From a checkpoint of a small transformer trained on Wikipedia.
Training: a variant of Adam for these matrices, 846M tokens, 5705 steps.
MLP neurons of a small language model. Each row is named by its layer, matrix (up: input weights) and neuron, and shows model dimensions 0-255. Each number is 500 + 40 x the weight over its row's rms, rounded and kept within 0 to 999. Numbers have three digits each.
Before each neuron's rows, "fires on" lists the tokens most often at its 100 highest values on Wikipedia text that the model never trained on.

fires on: " in", " by", " mi", " at", ":", " m"
L10.up392:545495488481466466496532448497532502430501510515544514537517458466441450506519477494535507482515570524459501558481498391535494485490465404498534574447487437507477486481405529510525474555482474503557538419514531549501457475467538483429586510503504494434505484484501568503454513569444483522439431462510520495553552498535469518488561486577530499500424457495578465391568509508472483496412505508534499560479469507514515511506511446485521536498432452557478465521543523514458544514435489423461488511495479508559447493551602523499472541524521531500498549513571528572505494529396550512506515472496498532486489489473477509550467444482502469523451505440476525531489463509455503405484574500503500462475457515521464512549428412496494487490575486507499498531491523480524536530463528

fires on: ",", " c", " &", "C", "ic", "ac"
L10.up717:487486445492519497441545455506504498434505507497384434495526340437477509451470491550516483520444499503482443532474539476485495535466465504501517478558447536517548449447428489504512579524540512490513474503419471415429474523502545508515493428513498409508493440523489565582488454492489534512497421485493504468484532476622471531453530523484485496494459515485490448473484546525441612490509499508470474566520470455515460451438467550483423506467526526552457505461500432563486527399470476484492519530540562509551499520455530515424517515495531491425497444509505543511503554465470496528503471482440506502600550522512521535480479476479493542566524532512468409366484530479514516485449482502595509519426488583531473500504490439462524551462565547484471515514514542501526497572493485

fires on: " in", " In", "In", " at", "born"
L17.up615:426464528543503484499553486559562518436547539471536525556481407479448472495485427497525463455480507523438460510428527477506490462511487428474510481495481460514541493513483494539487622588506404541479503484499538443541475531498515462471582449488468482475496487534547509468442545559505567511504416481418516469521592532560502510533529489526497543484472476475477469458451531543510509489431489453517445507460550479517507480497535481518481508510493505514509447513565563483530357532451561466490484498523449472470479471441511562498501503498605492498503590515478496507506525465541490506535534449523542492507553540423499539486486468529490513586415470535524427499468473463496522460458483487464526443502536490437495568485452467592494436444503515459464441535547495463584412503505480

fires on: ",", " and"
L19.up760:505508590544445458559533431523520479524590510466487496513542459515418430511489530550558518511531529500507475582506493519506513455510410482492466435461519567578504540501448517562572516519504502479470452458454510536494476519480521548512514502480523483438455499524461522468504581537479541469494475516517547527499604487531526566508437547621422531488451533444494469476487511554472513566451526502474490614468506533487493476516397443618452498439447525560491547540479581454514490461477474452489525459539400515507527515490532459461502569516546499477480536492529534508431533464515531571519527476505576543468508606489514509536447463587513572571518521523500514516490489492482520544522429508498539544469558464505409511506487546528438513454504554505459504500496493530439486432457494

fires on: " of", " the", " site", " at"
L19.up435:490486492444557545535583521447472571532521522506587548456515518501470503529511376502511508470546555637541519489496554543528578489460463456621445577436489552529520493456471409524546504511490489522508590527512483514433504490446461559446539454503518509502427489461454578523507547547443505487533480521562474485497510441468512538545444478444553496536485546486512473473516493498398485419516540461452503517441539537509516563523512465524474533489508447523444527476537597491531509474531493517500453495501533477499521506456551549467480518560558554514516511491481519508444500581505495482492528491496503516448394520483439500477468431539553529474511521454438518462532548466494556477495520439543482500458554519546515531591512503436501468530540479500515500470516524462470529523424473

fires on: " and", " who", " he", ",", " also", " which"
L21.up870:540534543544548508527575504483524423500591522529462535559489487529483468577527503446447533529495508490499477469514513528488471500470499469497494501503503485455495479531469482505538524508468446509502543458474522491508479544477482564444525514440415516443448476566521504555539541541499491527497453436472500491505495561498579425486448510564542587512467510509528557580400482544495567556464561513513470525466540508449531449550437461573495507499464499560470487564484447515496450584444512487497439566597477455539488522537543436499529543520408505501445539522440505516426466508454477456558515580559492487465485493480460533536502405500557471506475580490504530486442480567502529543494474453493497467493526512505429479455514540438463524485545536488426487490545502467503534462529520

fires on: ",", ")", "\""
L20.up932:480440487491496512555583475491476462513502494454601540519474439534566489496471500537494466478444512499464455553506532536515541400465454452437523530547442524566491526523500530496572508519534533477412498470499500467483490560495521431507484550574540475493442494470544571566501477438561545596452486503532505473506558503455481474493561483478473536532505535423469511521520497576457510503532492501552490562432506519525585415532491430517518496520503466497537533498475498497494422449460522477504496545560510516525468474461497505493449482473548529524445500505585505519468454453379493528511486531453490395500478545498485477527481467465579568586438457529471461492540469532495512508588501507477597557509484526530523449505497534466405432430498509560497557459471508467507544493460440

fires on: " and", ","
L19.up595:557571537561531549468501520519506534517489543491511480508460507477576530576451520504506511525411513528459485563503578457497470424562514527478503465528453478476485541498478465515527558498480471540489539458397505459483496524574573519481463466502445532517537514582515532489482510548510488436495502493519445441513575528515478534524477512535495506415549510490487479460466493535457498531461470506531493520392560538521548515526469493467497490462532447574505420535474465551507498490433597532487475546553466533473484529503506539512468551515515504506451555471547552534462507429474522495541462587495514554511478540444484511511448465468527497472503461447489519464486423479546507467514466450458488508511525463531466488449473435547459494462525527500470517505563493461502436500535509

fires on: "N", " N", "e", " Le", "-N", " Don"
L8.up1068:528517522378521577484519540409465545527540446490461472505427436473508567547442513470447439534491465447461559515543515504578539479489473563543526481524441467481516465475476490516516529504522487525487491498477456516449522498508489483527530382497473476409487551539407516449531440493528479542466495472502524463499483532546491544521465595484517500508558476474473542455501488530475541542493457460508468486500547505511476516508476466481417525428484497440490546517497540550484506485473529460577497494498625504459578547522505476494528557517467508439519491457502489434492500445510601516503494545466490491480429488500503380535498498560540474545482539497515485460529464496474540494536504533552467456545460505471449524460499475498420497515547451429461490549483529507469472449492522

fires on: "\n", "-", "dale", " In", "–", " by"
L17.up745:462510526492456476450553403560464515558491529486502515532470470581499604554489486487453470442455548513481473499551454580454478379589459452532482548487466400510469552463503476498474524490540504536495541443551476543484537501479564508477494498487488534458557548565456532461527487449509506570500542502446515491491547560533431565509471537528544512480481488481529524489475497574501566541451554519532460562480444556477509470517479507429481539499479484512480474552507450513564518508478591513529451572496530491431501504428556505499473540515543560469489591542559528621472463486486505562537500503500504511499541531445448526505508482432537473472428556497494535455496427554526471458555539549482517429409495547493496504501469549478434496379601598515478519484500530497522522523535505

fires on: "2", " and", "C", "1", ",", " a"
L19.up722:502493513477477434414508484532516533529554508413489430521534502563524490512436385534532498518532486480438478577478515525491480479498478448539559489554496513509442442469454532527494504515492498450562501435429495472498510480478571497480484412467536523500470552475493522499439526560500539506444463461499556476425537484540457540551559519531546545505457537485513492515503592544463569534421470433527490518442431515522511494527490557504410531506455414568521522570514487551568480398506510476490479559555572551495566503494457534478410545541502499440507480529570459546480550417448563529574495529507503485532412499476483486542434428505488523581519475498431464428509528541488490492517532475471515512481520540458469506430483518546479517511549471430473452473463516488476469457512500

fires on: " ", " S", " In"
L19.up172:546469504521518375512492538441471485484482499438465477555424426469470512500487476480473477490479495472453485540498464498543495463551425511531426503421476543464492484544495492536522575482489506465583433505546495458495533512464502457463514515468531461469449486533467571527424568477437545484527508554483517469474531524573468525553493551531543489518503512446604447523488487500412546488559507490434462519483481551485476450518487488535463505454480488614481519590512495494511420513442556435491504507509571533497456505495459517515454545491527508523510497520530548588549532476494530523516446481419501535477495572513501529501402477537486561494507509544512461421486552530460524606473530496511511482455469464486473505446440494482404510408535559493542508488514507492428548443467527

fires on: "3", "2", "7", "6", "4"
L22.up983:532498468480541523479524438482523482517533567519483478473514519442475489497485488513452475424426566490493500515538514574473438507486491474511429507522490464514454515548440475468455524513497499473528458566445545399494581538418474490477488416522518579467453459501517594507495456548557452484501455446504482552526516522445511477430520537490468465506512454521483483403502473471458422443460481491515460509425483505481576514492440526478492524487474495608504438442562515411507483541574543489445458577504472446444522463476512473482464538502501477516469479532481547527552523566515394457451455459513466533521494450459516514530505500586500551494431498495494556477446491530539485470548464525450525483503459470458461529479528483574496413492472501498472424558538480470556493436507457

fires on: " |", " of", " \"", " from", "==="
L21.up913:498544509444516454501512493537489533522542506565491524531493454525467476511520506465495520476551596522444466547502538522533531556527494531511485510427471502513527503481523463523531535521485541485473476533552441503541481437478471526507534529558492384575588457508480516463541468496475552506486487421588500511466552433426464609407469476509521457519497472326472546530470455430513508514501476513412437538448530450521451524562506437518470503435445513452479514496477497474534515511504473479498497542523543480501512481502495529540449452538496557511492480473559494514451464501499497477506494600529449500550475545441497476470521592570534539499535527450483522500495572544520498563482483463564520503511497511495474527498445487481549475458510459498499493585512551509505544496441508

fires on: " and", "1", " or"
L19.up835:475501532554538464437553505426525485471551484513524487526438495518524508480500444543460517480521483496400538527546557543475394518496492512511503424595456542550485489513550559498494502478520540497484545555525483477511485509462518513483480532536473512523505522500511534469505569530457521485545497495477521515430503518505489563551486502533529461538446513496486446433520632455471487515526467464533476530487540539519546418471457526548502589555483471555518491499523497498522554456487514461524459485568541576459520485477493522526425483540550496433511462524466495518477532536542529528492437508537538542534466502488493458535468468486437538523530496470431582407454552512489451537600489416521469502485514464466421503425506519487459508492497444534551512471483551416520464510534510

fires on: " ", " (", ",", "ag", " United"
L19.up1057:541500489545502522423501519496507525554643526533455391511477469496496508495500494515469460421450514490459438493524495503472581474513435495465482531493484425514509480507520417508512531464498503441515486503576539460507479549503521458484590454531504479501517416554512511503470530490483531493490501535554577471418486525490512512585459529499566489560462492482560489467540556478496454502481600510483476503482498544486510505467523431530473535477468558590486465506479520473451468451531480490411440473529524520490478465505481492524439436460493572545478495444511556510521506408520503522501466529478485475498503579524452520513495474473526557475465528561489443391505505489604607497557475501514527477467535481596561565498494522535420480467484475430504444552492468517373498378559494

fires on: "9", "l", "m", "8"
L19.up25:471482536518551495585538514375508484449577517541453540515510462545426471466517481581529456504504537435469473470496528431592480597508490442503498469532532483499395532503474448496551554515569478551473473503473552433464489440474476525465559513497521509447505480550514495523514510462502549500510534435572449459527507547430462496466507532562529524515397521499486431556509471576509550480505551402516443434538473497479505523545486481559512544505512520434486533552524477542556584484501553514457546474504470444567443475549548509490458501491532498515479504520507529512480500480453493551486466484500515601500450491505416497455484504541464494531514422465558485521484508559502418508572533477512542456516495483524492565469436528572504494456395510497496502499504507500384458468471527

fires on: ",", "\"", "\",", "'", "),"
L17.up384:542487492545474553481476472504504541552512480537553516513472419507550500524549511498475496530495543501503437538531510540468530407489459453508550527512419445534469549485515562465557476540503467514559514428500559542518454523482493444531525517461516470525485475493486514514513409473495512518430499494527467530484542646512501404464460503446453560533514533411484487471545496571530512504483447447487493531429521516565577484485441489458509498495477499466525506517493512519595456484509507488554493543543486522548543436507507532518482502476534527491441492477588428489526448521370495493548454545462504428453489481484455469564488508488518569501466395515474485576517493539470503449588460485523487527531485521568538492521521538477398503490524494561459527500491482488421501437524526

fires on: " in", " the", " of", " near", " at"
L17.up159:544535501417579511491569486507483537541492517508485567508520522527529492494568473498465550496467473597530489501516533472494525522484482481509499530494540459492492547514438458486515481510547472431498557534441428445502425515495555530444494495539542477446469528514468531433535480552459446491450519471530496468495502461456526530592557537573509514532490482489516451421520450462460477549555484530500515564417435483475554515455483493549409528513477467465477532521492565476516533518471540432408439473506495475505471469541486541480503563524490528506411453506541548562472479509511559490510528517611477529482470496416454416515503490499557534540502499475478546553530461576555518496474528496537487441507496549514425479535429500526518454455551531471527511481448555461468537496366527

fires on: ",", " as", " of", " and", " |", " former"
L21.up468:469475478498506466500503461529463507491531433493512491474463468453483459449501469567413523532497506468411505579472516482458545484514447459484510501480542552636500524492514501468509489532493453463485515511508452508534497472481445493521501543559503515449537483556545493528537452499432507550508399516507511523499589535413563499470476554549577474523463467439492449454490544517524498494515558546560432506493500536547602439478513489573482479476478472472502527516426487485541510474473561528491419544511479531577454433483526500502514580509536556470510458495530541482415491410429478511526474549512533443505456502460511509518436519522524582513490488519485521502456507509501573500508513493401479510487538565498582511519448526467468456585469448475595530427503540540489545545474521

fires on: " of", " at", " for", " in", "–", " by"
L10.up984:539466535478475479474559473507451482464506509515475557417476393492498516482442528521566561508453548505445439581556533476549493521483469425467482551569494565496545469446427468572500558482489477561525517469540523579443513529464501443424510499500500462494542481482509471489500565501445496498429454481516470472558543538498461565465505469510516500447532505446519443451515507491462505517489526513487476572493384570516612443520480532461491499517472467474437446502513520571505566512491550500471477524506605554505487489549514520520482593518550524404449507451525577527498561457443461504512525553553521513401503513490519472491474523471463465528484472492447475538483468433490487523429531597473440476467439557515511527565453490431555525484501495512490510558503542507522514564448486

fires on: "–", "/", "°", "-"
L20.up282:497418511504594476490551483510481545515465529531513536532490440461462518528489516536496556478481478455550491497490477492508405468496486447478540576503457480499451541474520476499520543567489447523504586545518504586525499415419509472485511476550492517517548505543425554494562457484417426498526475550449525518514554572453508489442524553518506495538463544550487553459476511463488516552536511537452528549468429521450548525427466449470419502445495479485475517437509503433488504488537466487446463446501566536523600566589512524530445522496557551514529510508521576451474477550474522464460464522466391447509490521505537531588433500430514460441433577512500526538451472508496498533537508538442585454500573621494576473496508451477446483455516454470541485543518514462596508541452491

fires on: " when", " if", " where"
L10.up94:514513495498476483392518462462506507448507477557483506565483531506547558511492497537494458493470547469473459511523543461533543470483454498516520403557469539519470459360482499545517570484531492582581513555559430527495487491484525481440488494480474464518534429510459505465446416517478538528524456472534554475541532510508489450547548428539510503448507533449487489534447572508454509452482473491474499505452543564519539543492497517455504533497556469480507402477495599532558495458475510552507471451550571489521453436522531614528505472517472479466515535543522515569493477463484517465492475571554405473474522531473453515478482491480502451500469502526472552486484482537527501418485600496535427483496505513554425487485485511515551464435537432536538513484489467418433571535533492

fires on: ",", "\"", "—", "\",", " (", " \""
L10.up42:505489477435498532502500479426459513561502501477502436471510420466493475589567540544465484477517514488511423549510507494521584509465479551567457520518479502574511466472497518503550496564487556533501468428509475551527482480550500469513496380508498471504468449539471528486531462483536436524489483432566531496516609488510464475518477509543544512508454534477497535418490534538421505576489466440571464513428481479479575494471417456539562510477524462501566449484505514508547482422526486458560481548529532469568551469507459503502534503515497505564472511453540477490471394475373498522494454473444506457486519504501475481531494455492532507492469446572443500462498470542443554499501480508529546511469523500529447491477546448409440425481554460500535505485510500448488610536486493

fires on: " in", " |", " and", " of", "|", " the"
L20.up745:478554491407504467528487527473476545543544468517466513476589526499480454555426485539503527538513493564509495556481556520519534492482465485496507559420497506523512535493517457541577561547483510397523539508431472510479447495472479529433515567539462495551445515529483502483556489510497487468538403492533549432482499511459512567537500564531488517546509496482498450507564454405481494476502462537489499594478507472458548464504477496555471504506539547523440571558550654532483469487448551496536499509526511595500490481547512584434496536565580474443426462494501593518486558523536523505496520526492461519428432534502478515482426560551469487523413532510473503542497542511493557479505515556561496509495465522530537537559535523520479386442539514438492482436460509438562539485490520

fires on: "3", "4", " on", "6", "8"
L20.up1005:468510511451517512581480484470546518506463567474494548494493475407525478468578486483452539488477472478512480515466546573531502536468465446502475565462538521516392484449531452546494559469448495469527474562520479544540509522475459560438432471521514553527494500549509510502526484551430492511509464389467461466499544565477478516502458485478497462501489479535532527435489532431526514547478558492540478591479497596493492555484479578468491557436494507477496488501475414383533582536566598492512498581512462466408518534478478463498511537492481508507512570476508505499460493542462435480496500497518526551571496408440518464511493508455503497469399486511467482526544464515515542477497486538500472493442553509497415505515548510558633400461528497470451479481555543509541502581501480

fires on: " a", "K", "A", "1", " A"
L21.up733:509539485460528465478499522472481534475540500457541425541516496479492502517411492475557507492478441548488480536576510456442545536576533498528517455498520472479492499487441499541496468335502457406506463571496449540477506484525496479515454435497491489527564517477554502492495492510576483467489550466549573518532519536507535448522504529529483496511523569497584487485554546495494633504468476496448542459502497470484525457539497511470487539516453494515524495528597559516501489416499513494498520639526512502436474452549450385485487495557503483479525397531542516487495427465502460503542484496508495522512513544494500483409466454552506529443487509559469521486584533504512530447485571547490543529483474473447449487467483488562481501487563438391487457527530555467476516462481578

fires on: " |", " the", " |\n", " some"
L17.up253:534557488430532504510518477427476485547505485484441481520410486533511500546487525532493511483513473476443494470531491529585512486438465480502481451516536489474472517541466499478476554421547496517481518512424454492446444442434538476484542540498499468517515423542424498477504424547458483523477531417531500473447508542524517472524499566526503484566510516500482441523538510514498561462501495565479457482452491535506545521486498476503407495552546448548527518480526480523539557583488566563574500486552490515500557462522505529396457463527495508457468463487497476485502469438482535512520466526473449473478506448466403501430563516451554480535508500555499479497460511539556570481564514458480507473500517523495531466488465484480484497422476508538557513509456495477501476482453524

fires on: "\"", "'", " \"", " First", "-d", " ["
L10.up864:511442557465528522501520453559510543570502503434523517522522454476527515591562493492496460530416485459488409526503552530543540516512501487582418576545494477515491527429536514516544508527514593479558448489475487494499441396544483488513543544497481473498519501508452453466491432511492533540547409490553535517462523547457509530492433525525455511511506495422496515527501485517486491541484476444530492483464506479508583510489485439502492521504485481559505419542515483479506520464397502453458447484515615450521575564523494480504538491501490468550396508505567533470499475577465499482479488548464488469503522471492440513508497486430467555455466504496398527481469440548479523399475489498526531462477525539536514496488436570481402544431510462522557531462435533472489574538457498

fires on: " |", ":", " Total", ";", "1"
L10.up828:472517494530419495555474494539429461482497495374485564529437525553525518504488474511490539486511494489424520573547492535498519489522442522480410531470480500466465535522470525521514464519553546493446506474504536572582474494435494484489496536489511561493436544521490512465496519460427502503540524521520504552441580515487489572520453520508453496464458491516516475495446545470477479550459456531488512471514532476487535470541453528468536513400409508496477525500511455540513519526566515584552492495528496517575536427534428455548488567494530571469483495480497409501504433465550470464499493631460487543531578488496433496535471466463503506516431515511389496454468485536540511619549513430440437510447487430522424482555442492572491551524502497499456513533541478497521491451516504

fires on: " ", "0", "9"
L19.up538:547513509572544468491423502510486457600495464547479467483455454492500566531533463541461478516524490500519484486510493512453525487506465565520458517469451594520509477499448525469554487422517557519508488472514474481531490487419542371501469478518497559475518548534521514498502579477488529585535546545557469507511481581462509553457508448501486491543544524539598435539542533528466485519496452446578497497482503508492558504494484469505481511475481535509474494508518562543573509498527543484522528554538542537494595404516540481439417441525448617548481499506479505468488429404469516506542419521432501512497496521473506528484529509448536471475446534529512473512455474446487544502470554422427513421540472498518497442490470541492468472466477472497521515579444503495479399610518523

fires on: ",", "—"
L10.up683:478550564486457489516502406467428470628493485470492405475454476451480480559516588487479462505539548537445460577503584507455539497472497457528431474469494521585487483514532510519506465499581508496450446522527513444589528445522469484498554456495494511474499541529461484519483480482500444495483481437562474504535587507520428461460465540532474511529456568465569538480462550557468487493473504387501475473471481512504573491496429490504519512496508432490490464556529482500570494459533548477511473554520514504513509455510470458501500471512535490525386480540536512523491453494396375499441429500532541492525503524473497541510493499491494547472465432529398583465494407530496554487516434511490466517487457533542486455450539489468468473538584499395503510472447463488463569521475490

fires on: ",", " as", " the", " ("
L19.up1042:535488490447481512486498443562395592438583485510550512487487486497457534511558486525412461477464493414451501512512536500447579473569463515577502517508521446543520517534530518479518473458549538471515501509507496536499433439491471486541529517556442410419512470543502481419490506524554464442520523483479485531529528488513475557463458500465495562506486500540536461511507549510507485479520594484606396497501484467513548499514427502464564524553504411459565468518448479585465544503491523548540563550547487552511497465485474534600359525487554520505485416476500468503497518340465486501487436542477505502481495504478488495557474549451558504483495488446502431449490423535500470484495469475485533503461506513617534522468517467453456495506441457446525468456510453477527525493552497

fires on: " de", " T", " t", " La", " Le", " A"
L8.up493:521563529471555528507543469491513478522490518480497423477498482468434480495437518487527434456538519533444510579517509544589613468513470439517498522412476513506475457570467554488557459432511471477549462541484482497535459525527497414462575475479521551488500473447497486492462539557464486489488480488490480475523548547442488488500423524501530538544427510490455466412416510499445442533495509476431516452455532475545443467551545487492462507481480483508506477470478472506438510460541533505530509480499523523513465549512523539543501490479472556472503496500516536594496509496499466550522436480444475493489514486517516542586428483554512477465464478528477503465530453560534553468495492535497560497455468619457516593479529498567496528490566501527525538536513465523457463476449498

fires on: " La", " French", " la", "==", " Le", " a"
L8.up12:566485506538569479464537504454534525548483504407527489471466453530475525548447471562517486507445570449510464500458498518552486496528465460466429498562414527478517533484424495517524483488490533499551499478459482510489517495456573458542535484516487496463538525442488497526396524501522463525458458467493446479509536521444554455487471532504536513549485541472527424448416537513452505493580494515482428522407508471523525522520477468520496518498496481480489466511484562534449494402490479546507461470541539498486484492529483493506515516488463504525508541518520559534489478498524518502543457520374509511521574482498518457612453355517552535521527495621453478446501470519527534407561481521497529479437466572476478551496528533483487537511550531516482552534467429511510560472464467

fires on: "\"", " \"", " to"
L19.up624:548441510540503509439557526466484564525467512453562514413521446461467493522524458529498422506477504478484510477534476485459548494527491479505572541492441468556476606483493481496519511542498511470510577444450564432513471493514452550504509486475544463503561499510471463551492444422552557553515511510486541497485610512509464438478571522550532474483492515503460496539473551467466550532503502456499513544469430523468551452502465492462463494538461567445523486496475475578614433483485542569479410590516533474589533457480489528442511474506539523580505599478482529510509427518377522495462488513472485512449541500492464507514430519505538498516478414529485463482496451542521521481525494502505576518412527518510488504469528566433441491485515568511542562474484539443560540537476479

fires on: "3", "1", "6", "2", " and", "'s"
L22.up278:511442490498555457504531490469474466471513555451485478530431534504468553547520471512438502536477544522433437480505522599469465390543518452551464504496570587568498499495475473557479498530453570465495447462536451488542548474453579424455450406547508512426497482558504580435547540475432521517461529481467458523443555505524497485517557505460500568448539472535520495361523471483500506468478510537480559542487491559506436460501404442489477498468433552544564538482470536529414457485504516480522517534521453534492531455443522505472548544512472459456506437497487458496524470511535519503469456498484466474506508388408523439486517494546469512503394507495492526510490480530452484531505484510485529489522504521479503529471469505541479468469577537555528469505515517453569536503551502

fires on: " S", " s"
L8.up458:524472554533532486438532497470499538492526485471542499471461386445541508572515417508460441478454497472500462535490438513538513491504454439458458461477461582546513458576506521526484515542501483554525429558482450474535497573466526532504526474513536530570541512543501581439472556513463541471453515490433516493508512484502505480493467569434555505515541534473538454521518481487440445532541473561538519487505490533500496468522476494505473523416544523504475470489434473583478496475466533482415448513504480590493548441504551518456519523468501537485526544558498553561479465387489519500573420516445513506497501517497497570491485511505562542524477490494476506424569470473534535512490540519567469477512469451478451517469514499526508492508529513459424529481476510477455572466513504

fires on: ",", ";", ":", " and"
L19.up431:486500520527487506534534469524312522563533458421488534566495507495524520520517512490484526503475529468502532556551511507476489467551483442527504488483499438534429481534446483479529488520500515510513430473476544536564526457492460484451550511565503463465442451482529503528532520477502512490558569537558472539499522511519573491520525593455515467628497514493433507473515478446525530494526476489528382482448509527576615449492463491538522523486466482552548473540475539500555533485479572548517448548522461531543425506468482509450556575494552531453406448494607570496467475533485438458530510600521489490478522531493512539556450519555425555541411580475459547518499526486478537505570497509519447509490512491534513533517497561484493515575557459487448511508549495506448530430510475

fires on: ",", " (", " "
L19.up148:516469497509441516490563559501416444525568490554471497503367402536534532537471497482450507553564427448511553506518535543506580462584476533478543502477459564513459478459535464475479553507526480487543455518492509516528488492503415380521528515554498483404497433520549553481508498514403517516496511511533499424473551447484519524461481557445521499491488487518502481458510464498531547528510539434559519491493527484505503512517418514506545530484423433524485426497471485507509438499474504509482518554536548577567458524507515526480510469499542510482469495519505437527504517401478500532558514599485531512508441536497489509521431503590581458586515496492492476538487527476450514512573484522489502518495563495592528470494570511505425526456525440435489479549543519432462432426528476

fires on: "0", "ent"
L19.up550:500529465474507380460506534548517466583511528532506455525476478523497492543528501555557495461509507480507532445528514439533465474531518524548466559509453520501503438480485542453516512501526626447546454461470498466488509490464483482529550520484553490533466512566557493539459510466424534494518526432510479435480472511489499508530463510505461532534400467488603474526598520468474491491450503519553451524495513489540537546490437561479483552423481430457434460461582505496529440504483578442535475553502527484557516481474392565518536519516448501519463467485500431524484535465361478511528489508447464546522467560506489512453470516535489479504474505401518481532529467524505546489465529480505449482514450512462522444472541539479516428466543507501527532560466393514396471597451514

fires on: " de", " in", " De", " |"
L21.up419:547504552481502518482524453509482549531495565525419489486552460436444464532433511460501527535497527517578564590521528526533503450472413442540500543415497529540522537538481533547500486463487530472503516497430445494493450450408495529562567532477503527503518503519416467440516501508497490560484485491493500491521564481484527448418515555528495534521475492542455570463491453545477541504528458480505496525427495567473447472513516509526489517466475504481457518565502618447500489520486520464489467493490514484491461512533458539449530468558520515508427534504481510570486493474466461512582505458538436523509491544504468528483436499549534507551457512559493480524518496556504489515458508513495583478437530504425432518473502628497515389489537485497467495530452529470498480496491506

fires on: " or", " when", " to", " if"
L10.up840:512503466468524486534486490492527545422507492462495495560504476432536525515521533451508465476446496507408428501502538445514540539505503521475482536562488503527473427395470548535527516484476516492451476483558433551491448500531569521534517513513508420461517551494476513461503384523524472488468575501488493474557544514514399472521484516551613488486526542488503520469487563503476446562488476433470450565445446461518482515457504476488504529487544512490572496520524478517484481459454532521547385441520539481507579461540497551503489557498462490506395507482501455532507499424403541498443512533516516465426474540448472469495477485469467529529484473515404483500575534532493538479500476521496520484480448522537506474440464455543463403469536390508551522482542441440515631527514516

fires on: " of", " the", " |", " her", " its", "am"
L17.up273:555506544450515524473447566466454516568545528477498467519483453513430435518500480499497409519506561504544522467493548486507463542575517493520455491490535514479492520491519463535559485481524488455421530540479436427486442440465518509450518477525491420510488461466478499447436442431514520502496522499491454498481496480511437503495532522500542512508450470495544525528497494493512501470491513377439475546473498466503518497541558409464461479495557517470500565456526472490471591544524463532446454509571504510533579526500448483473407521488426505508469523501466474500474469472487445519508508488508520458463489523469473582433543491449560462587529476531417560485483499501450578497506541522475454506535449508508481503472483485465489530441495490454553517490537519458499618524454506

fires on: " of", " the", " |", " R", "|"
L17.up684:579482511432494482403556538488460553627498541496492382495521516557463581547525590511475469515416528493543498502496481537536435529574479494540479540479490453465516531455465470504525540488483435490516434495468486416452491482464521525534483501497505449505543482523482561409403490463466487504485507521581477491563513537457502446488505526474502472456430471500570462472550391497461534444490503525470483500516472522563520522554449432461517485470474527518474515515504447520498516455482567511516450417482554521455530526487523501475492529532504451476521508497497545519451502470467457472498517564498502465565416488500477638456492495514519502513415545471509457531574467501530502464520500493587488525518557544523492494562460473475478565510547493491494547478465525481541553573500544

fires on: "0", "9", "7", "8"
L19.up37:496457520485590470584498510404495510504534517519466522541466512461461427549453512517518521522517499462485414426461439426500556493476493506463458515441472548460515481502526552498546537458504545516493501460475517510484573486479552521454562476448498494502463473576529552485488494523440542500459443483549513483468468502511479430497525419535425503529484445499564464512491423504475527574430475512584475510467539451466514511440481481524519517459509535481448482511448503489455496439486561446455546501547437500553477401575522512515505502513515519490488525488483514466456518517465511521564487533451509500453520513492513544462563483512502509553523470418560614518475543587535514467521484527446534410502527531504498489531476415479487467481475472460511523498459512480473532456398478

fires on: ",", " the", ":", " ["
L17.up408:470539538598483472482492410491368609498580510466542497477501507478512466537483519521493463509446547552440473536548567499444455410494495450498461483594444544522518475489455466513548506395507533479532444519514512571474517530489452477528489510519459454478456558473498578453484470473519459536465542529514468553527513505404477549418543555503517535407489538480502516489480513570480478513474477429570419559489522479527489499552423500451505512479483465477449437620496516527478498506469526474484490532514525513471483501539559512463505527500529499468404451484511525511514515481506471545482509492521523502509537550521545430457471518482534562454496508556481522473478458523596500445487518507520502504456462584528479523487508527503525464506550479497519491511507488510523489480419489